python train.py --n_kv_head=2 --positions="learned" --lr_mult_up=1.17 --lr_head=0.00551 --seq_len=512
MLP neurons of a small language model. Each row is named by its layer, matrix (down: output weights) and neuron, and shows model dimensions 0-63. Each number is 200 + 20 x the weight over its row's rms, rounded and kept within 0 to 999.
Before each neuron's rows, "fires before" lists the tokens most often just after its 100 highest values on Wikipedia text that the model never trained on.

fires before: " |", " /", " –", ":"
L7.down538,198,190,208,214,194,220,175,228,195,205,196,178,171,194,241,174,210,214,176,197,217,220,172,159,186,194,186,166,199,183,220,186,201,190,185,164,169,180,197,217,198,183,182,204,232,239,189,177,215,215,219,227,169,198,180,222,192,215,205,200,182,163,208,218

fires before: ".", "20", "6", "3", "8"
L7.down882,202,175,207,192,168,154,222,236,187,187,216,168,196,208,187,222,210,184,197,225,194,229,182,205,222,237,198,194,199,202,219,204,206,196,181,198,195,208,231,217,201,199,190,201,247,181,197,199,190,212,188,185,194,182,215,225,199,177,202,168,194,193,225,179

fires before: "\n", "ence", "ently", " ", "ent"
L12.down684,223,190,238,201,186,208,163,221,183,207,191,198,220,186,184,194,188,227,187,199,191,197,163,245,143,195,206,204,174,173,188,207,183,249,229,218,195,196,187,196,215,189,238,191,205,213,211,212,209,196,223,199,215,168,190,186,209,187,212,180,194,211,191,198

fires before: ","
L7.down481,206,209,195,177,201,174,185,164,223,229,191,178,190,199,163,186,187,178,173,186,223,177,194,178,193,205,210,196,198,199,197,216,246,175,174,185,219,212,205,197,190,174,201,178,207,203,199,221,189,180,197,218,187,201,216,216,218,226,195,213,209,218,232,186

fires before: "\n", ":", " /", " -", "-", " ("
L9.down623,214,181,207,189,195,183,211,213,197,217,196,190,206,246,142,190,176,181,231,202,203,231,201,188,229,236,209,199,212,163,237,232,196,216,201,184,189,189,205,193,191,202,222,189,216,194,223,173,197,173,131,188,182,211,184,194,241,177,191,176,209,222,175,204

fires before: " |", " by", " –", " 1", " No"
L8.down397,203,237,164,230,198,200,244,208,170,242,215,185,173,193,226,163,174,181,181,203,219,194,201,225,237,210,188,178,185,189,182,205,184,211,187,209,192,184,214,173,171,209,173,214,176,226,198,205,222,216,214,207,220,192,234,193,198,207,207,205,218,213,201,217

fires before: ",", " 1", " 2"
L12.down1034,186,172,176,206,185,159,190,180,229,225,172,168,183,207,166,188,191,225,214,218,197,232,237,215,177,204,209,185,212,201,217,220,206,219,204,163,183,192,177,174,197,186,214,177,201,210,191,198,183,184,197,214,212,210,196,193,190,220,181,201,223,237,197,226

fires before: ":", "–", "-"
L7.down219,233,222,211,199,217,217,198,203,198,191,198,193,175,220,189,191,193,185,184,236,176,159,183,209,192,198,179,164,191,207,200,221,220,175,206,180,218,196,224,190,150,179,219,220,169,216,225,225,205,206,201,220,209,175,216,225,183,226,183,208,204,204,188,192

fires before: " |", " by", "atives", " League"
L5.down249,207,208,220,205,181,226,182,176,196,203,190,161,188,208,207,169,207,237,213,210,226,183,199,212,187,189,242,198,196,195,225,218,197,230,235,216,221,207,226,175,194,221,209,213,199,208,255,213,181,202,153,174,222,206,196,184,191,234,165,164,231,208,204,159

fires before: " the", " a"
L9.down653,205,174,216,197,203,236,219,214,200,185,181,234,196,202,211,232,209,196,203,215,159,230,185,204,189,223,202,214,200,156,209,221,190,197,184,206,212,228,207,174,219,217,218,208,171,186,205,209,194,218,208,215,232,229,182,230,185,215,194,208,200,182,211,208

fires before: "t", "ated", "an", "or", "ate", "ation"
L9.down401,190,181,196,181,184,212,220,254,174,166,206,174,226,172,208,200,230,196,172,203,197,234,184,204,203,197,185,192,206,217,206,202,240,195,230,189,216,236,199,216,185,181,204,208,209,163,193,231,193,175,180,201,215,189,217,175,199,239,177,217,194,228,205,187

fires before: "\n"
L8.down826,201,217,226,170,217,215,157,210,221,155,194,199,216,234,210,207,204,219,184,193,178,173,181,190,209,210,214,171,176,243,177,196,179,168,226,210,214,194,223,190,223,190,209,183,162,203,186,213,201,166,205,173,170,195,228,225,212,179,210,222,204,192,207,229

fires before: "N", "b", "E", "W", "ages", "age"
L5.down92,215,206,217,179,152,192,175,211,203,210,216,200,161,206,210,227,221,214,214,205,215,208,253,158,210,195,209,230,173,174,209,184,194,202,183,186,237,185,197,261,174,220,223,185,196,213,192,178,183,169,195,207,201,212,218,202,187,200,188,207,210,207,200,196

fires before: ":", " the", " by", " of"
L5.down151,243,205,168,188,213,197,206,184,254,203,198,197,163,187,206,177,224,196,231,236,210,231,245,183,177,223,180,155,207,212,225,237,180,207,229,236,181,201,196,192,181,172,189,209,159,191,187,236,203,187,223,214,225,184,202,183,221,192,217,176,225,230,202,201

fires before: ",", "9", "2", "4", "5", "7"
L5.down287,194,217,182,233,207,201,245,174,189,198,239,199,182,172,210,167,169,178,197,234,200,229,209,202,199,180,175,150,186,214,245,250,202,205,185,202,170,177,201,237,196,185,211,211,242,193,225,225,200,159,217,190,200,195,179,200,187,201,192,211,199,227,232,184

fires before: "==", " ==", "===", "\n", "B"
L8.down43,222,226,200,210,198,209,204,201,210,182,212,187,205,173,220,188,195,182,198,212,219,189,196,168,205,185,225,207,198,206,177,153,215,202,236,228,193,233,157,196,213,186,204,218,223,225,230,201,192,203,191,225,201,225,190,213,196,209,206,192,194,214,208,178

fires before: "==", " ==", " and"
L12.down69,214,204,208,186,182,174,229,166,202,181,193,241,148,223,216,192,208,189,210,213,200,191,182,193,209,188,215,193,198,234,184,185,208,204,198,205,209,190,192,176,196,205,197,227,190,207,175,216,202,166,205,178,192,188,142,245,206,188,228,198,192,195,260,189

fires before: "\n", " he", "==", " the"
L7.down247,199,204,200,240,184,181,216,169,190,202,190,200,231,217,177,223,195,225,195,187,209,232,201,225,185,255,208,214,205,180,176,177,194,217,216,194,212,207,187,181,182,211,198,209,171,208,235,194,194,213,205,226,226,202,210,200,183,220,198,199,207,210,144,197

fires before: "\n", " ", " 1", " 4", " 2"
L5.down529,192,202,186,229,218,213,175,179,235,185,205,234,204,199,199,193,184,190,194,171,187,197,212,173,227,192,189,221,211,256,170,203,191,184,189,199,191,183,247,214,218,175,196,195,227,184,207,179,218,210,206,205,196,159,203,193,193,178,190,191,212,201,206,163

fires before: ",", " March", " November"
L9.down1071,191,203,228,216,176,178,162,162,229,217,189,219,197,199,185,176,166,202,192,224,190,185,205,220,192,198,221,211,201,163,207,223,244,200,218,169,189,249,161,213,194,197,219,198,184,198,229,223,191,205,195,213,183,207,211,193,182,210,200,227,210,189,237,218

fires before: " |", "==", "\n", " ==", ":"
L8.down456,160,166,202,203,231,215,194,199,215,220,182,195,225,191,199,219,209,211,219,195,180,194,182,238,216,200,205,213,198,197,200,194,190,198,173,208,221,215,221,174,212,207,221,203,195,173,204,218,188,197,176,211,162,187,211,214,176,165,216,235,159,170,242,182

fires before: ","
L10.down301,207,199,179,207,195,180,208,183,185,224,178,175,180,191,207,165,225,214,205,186,176,170,231,217,231,194,180,182,185,190,205,205,233,230,160,174,195,220,221,188,206,203,218,181,226,192,171,230,204,196,223,217,196,210,195,210,167,224,230,204,226,237,249,178

fires before: " |", " −"
L7.down167,245,177,210,199,148,199,177,211,217,210,185,176,163,204,191,213,208,177,237,215,217,206,226,205,211,176,217,225,207,197,239,198,206,222,220,184,201,187,183,212,199,208,182,216,182,139,226,165,207,232,186,200,201,206,195,200,209,197,204,170,215,243,230,202

fires before: ":", " of"
L12.down552,198,196,175,207,198,198,168,224,198,235,187,185,233,193,171,210,215,190,195,176,228,188,198,194,227,200,176,214,174,185,238,190,192,194,192,194,191,187,206,179,239,207,225,183,234,214,227,168,168,211,161,205,220,165,195,189,244,191,179,176,194,192,169,214

fires before: ":", "/", "ps", "w", ".", " w"
L8.down557,207,169,234,211,210,190,148,222,184,233,186,221,206,221,182,200,214,198,217,216,199,219,154,189,223,157,204,203,208,195,181,211,199,213,210,201,237,214,201,175,198,202,190,215,246,176,176,188,181,180,176,185,184,213,187,233,214,190,206,227,202,196,213,176

fires before: "ing", "e", "es", "ment", "ed"
L5.down386,207,193,237,193,208,198,178,194,206,226,196,204,173,198,191,175,168,194,205,214,229,195,145,225,181,158,213,193,202,189,182,214,195,185,213,217,161,204,189,215,221,205,202,184,206,213,229,192,211,199,203,171,177,159,198,169,179,177,215,195,195,237,226,213

fires before: " in", " as", " to", " on", " from"
L10.down469,192,219,228,214,201,204,201,204,174,203,205,204,207,220,196,171,200,188,189,204,201,239,176,192,201,190,206,206,184,189,182,211,208,199,156,196,167,195,153,225,177,185,215,191,220,184,235,215,209,240,233,224,179,216,197,207,166,169,189,235,218,205,228,202

fires before: ",", " are", "day", " to"
L12.down983,202,204,212,194,189,187,211,222,212,208,186,196,173,209,232,218,211,233,223,179,159,216,192,217,192,197,200,147,195,173,223,201,185,214,197,207,184,230,200,182,174,181,221,165,215,180,176,190,220,180,167,226,231,204,208,190,192,233,204,217,173,191,186,199

fires before: "\n", "born", " is", " =", ","
L5.down425,226,184,172,190,210,186,199,199,239,168,164,223,144,185,227,181,207,191,204,177,189,219,215,217,244,209,184,242,192,203,172,212,218,226,209,196,224,150,186,178,228,169,198,198,189,197,222,234,211,199,222,215,235,196,209,206,198,167,228,219,216,229,198,215

fires before: "N", ":", " /", "E", "W", " by"
L7.down718,206,192,169,201,210,216,197,186,198,216,211,197,213,190,216,172,204,183,168,169,201,245,199,217,226,188,174,204,211,209,196,253,195,166,233,227,160,214,208,199,234,228,208,198,175,205,156,187,188,201,227,172,170,210,186,190,185,219,178,210,184,205,209,172

fires before: " the", "s"
L8.down559,199,194,207,184,195,233,220,230,257,195,183,198,150,197,164,205,218,195,168,212,161,191,194,188,214,171,188,196,169,218,192,228,171,193,182,201,201,232,226,205,222,226,215,223,195,180,196,199,214,205,207,236,198,221,201,194,190,213,207,181,190,216,223,194

fires before: "N", "]", "E", "m", "}", "W"
L7.down360,233,240,166,163,212,158,199,201,207,187,239,195,168,220,186,227,208,183,220,162,179,211,203,206,175,233,205,194,162,221,156,193,171,187,196,189,182,174,206,182,191,179,198,184,214,197,210,187,202,165,173,186,252,203,201,197,211,169,204,217,192,206,206,244

fires before: " the", " a", " his"
L12.down622,197,192,214,207,209,171,200,194,213,211,228,202,200,172,198,200,190,208,227,192,210,204,187,156,198,168,198,214,196,195,150,179,209,189,200,207,177,202,229,178,195,236,218,213,195,229,202,199,191,196,174,173,187,209,216,196,192,196,186,208,189,198,130,197

fires before: " |", "."
L9.down322,192,210,182,200,229,215,207,211,166,181,213,214,218,218,209,174,201,207,205,182,227,195,211,203,230,212,170,187,239,219,198,196,222,226,202,208,201,167,218,198,211,222,201,195,225,193,198,196,173,226,174,191,212,216,132,186,215,202,207,180,229,184,251,194

fires before: ".", ",", " of", " to", " in"
L8.down148,219,236,190,195,226,192,200,166,223,184,204,180,214,204,225,218,195,186,205,206,206,224,215,188,231,199,170,234,209,198,220,241,213,221,191,186,214,190,184,193,210,182,178,197,207,205,174,206,223,246,212,179,225,195,223,187,190,245,187,184,206,221,185,214

fires before: ",", ".", " in", " to", " of", " on"
L12.down677,201,191,191,172,158,185,193,185,234,221,169,182,175,204,217,190,220,203,225,221,196,226,229,235,193,229,193,240,199,174,185,204,214,241,213,181,216,198,187,170,202,194,196,215,202,202,215,216,190,183,177,179,211,200,205,188,211,223,199,216,206,244,128,192

fires before: " |", "ification"
L7.down95,237,203,208,223,198,193,180,216,199,236,168,194,181,191,227,187,186,166,211,255,189,193,200,222,193,173,237,185,183,201,222,196,212,207,225,185,204,206,194,218,214,195,198,179,197,190,194,220,231,225,203,193,224,211,196,205,219,209,229,178,232,224,215,198

fires before: ",", " are", " he", " is", " that", " were"
L10.down547,200,200,217,219,217,193,195,183,210,204,210,189,196,186,237,191,207,159,178,193,218,193,210,203,159,197,198,195,211,178,198,219,188,217,192,231,217,179,241,230,238,201,221,188,218,174,205,266,184,192,185,242,187,229,179,213,214,202,234,229,163,225,207,216

fires before: "born", " is", " (", "\n"
L12.down380,194,188,197,213,219,228,200,233,197,246,193,205,208,175,206,188,210,170,236,222,195,189,195,237,192,231,207,188,190,198,194,156,164,176,199,171,193,206,202,195,183,176,214,210,205,197,212,185,224,198,210,186,228,235,181,191,203,187,185,221,241,150,194,244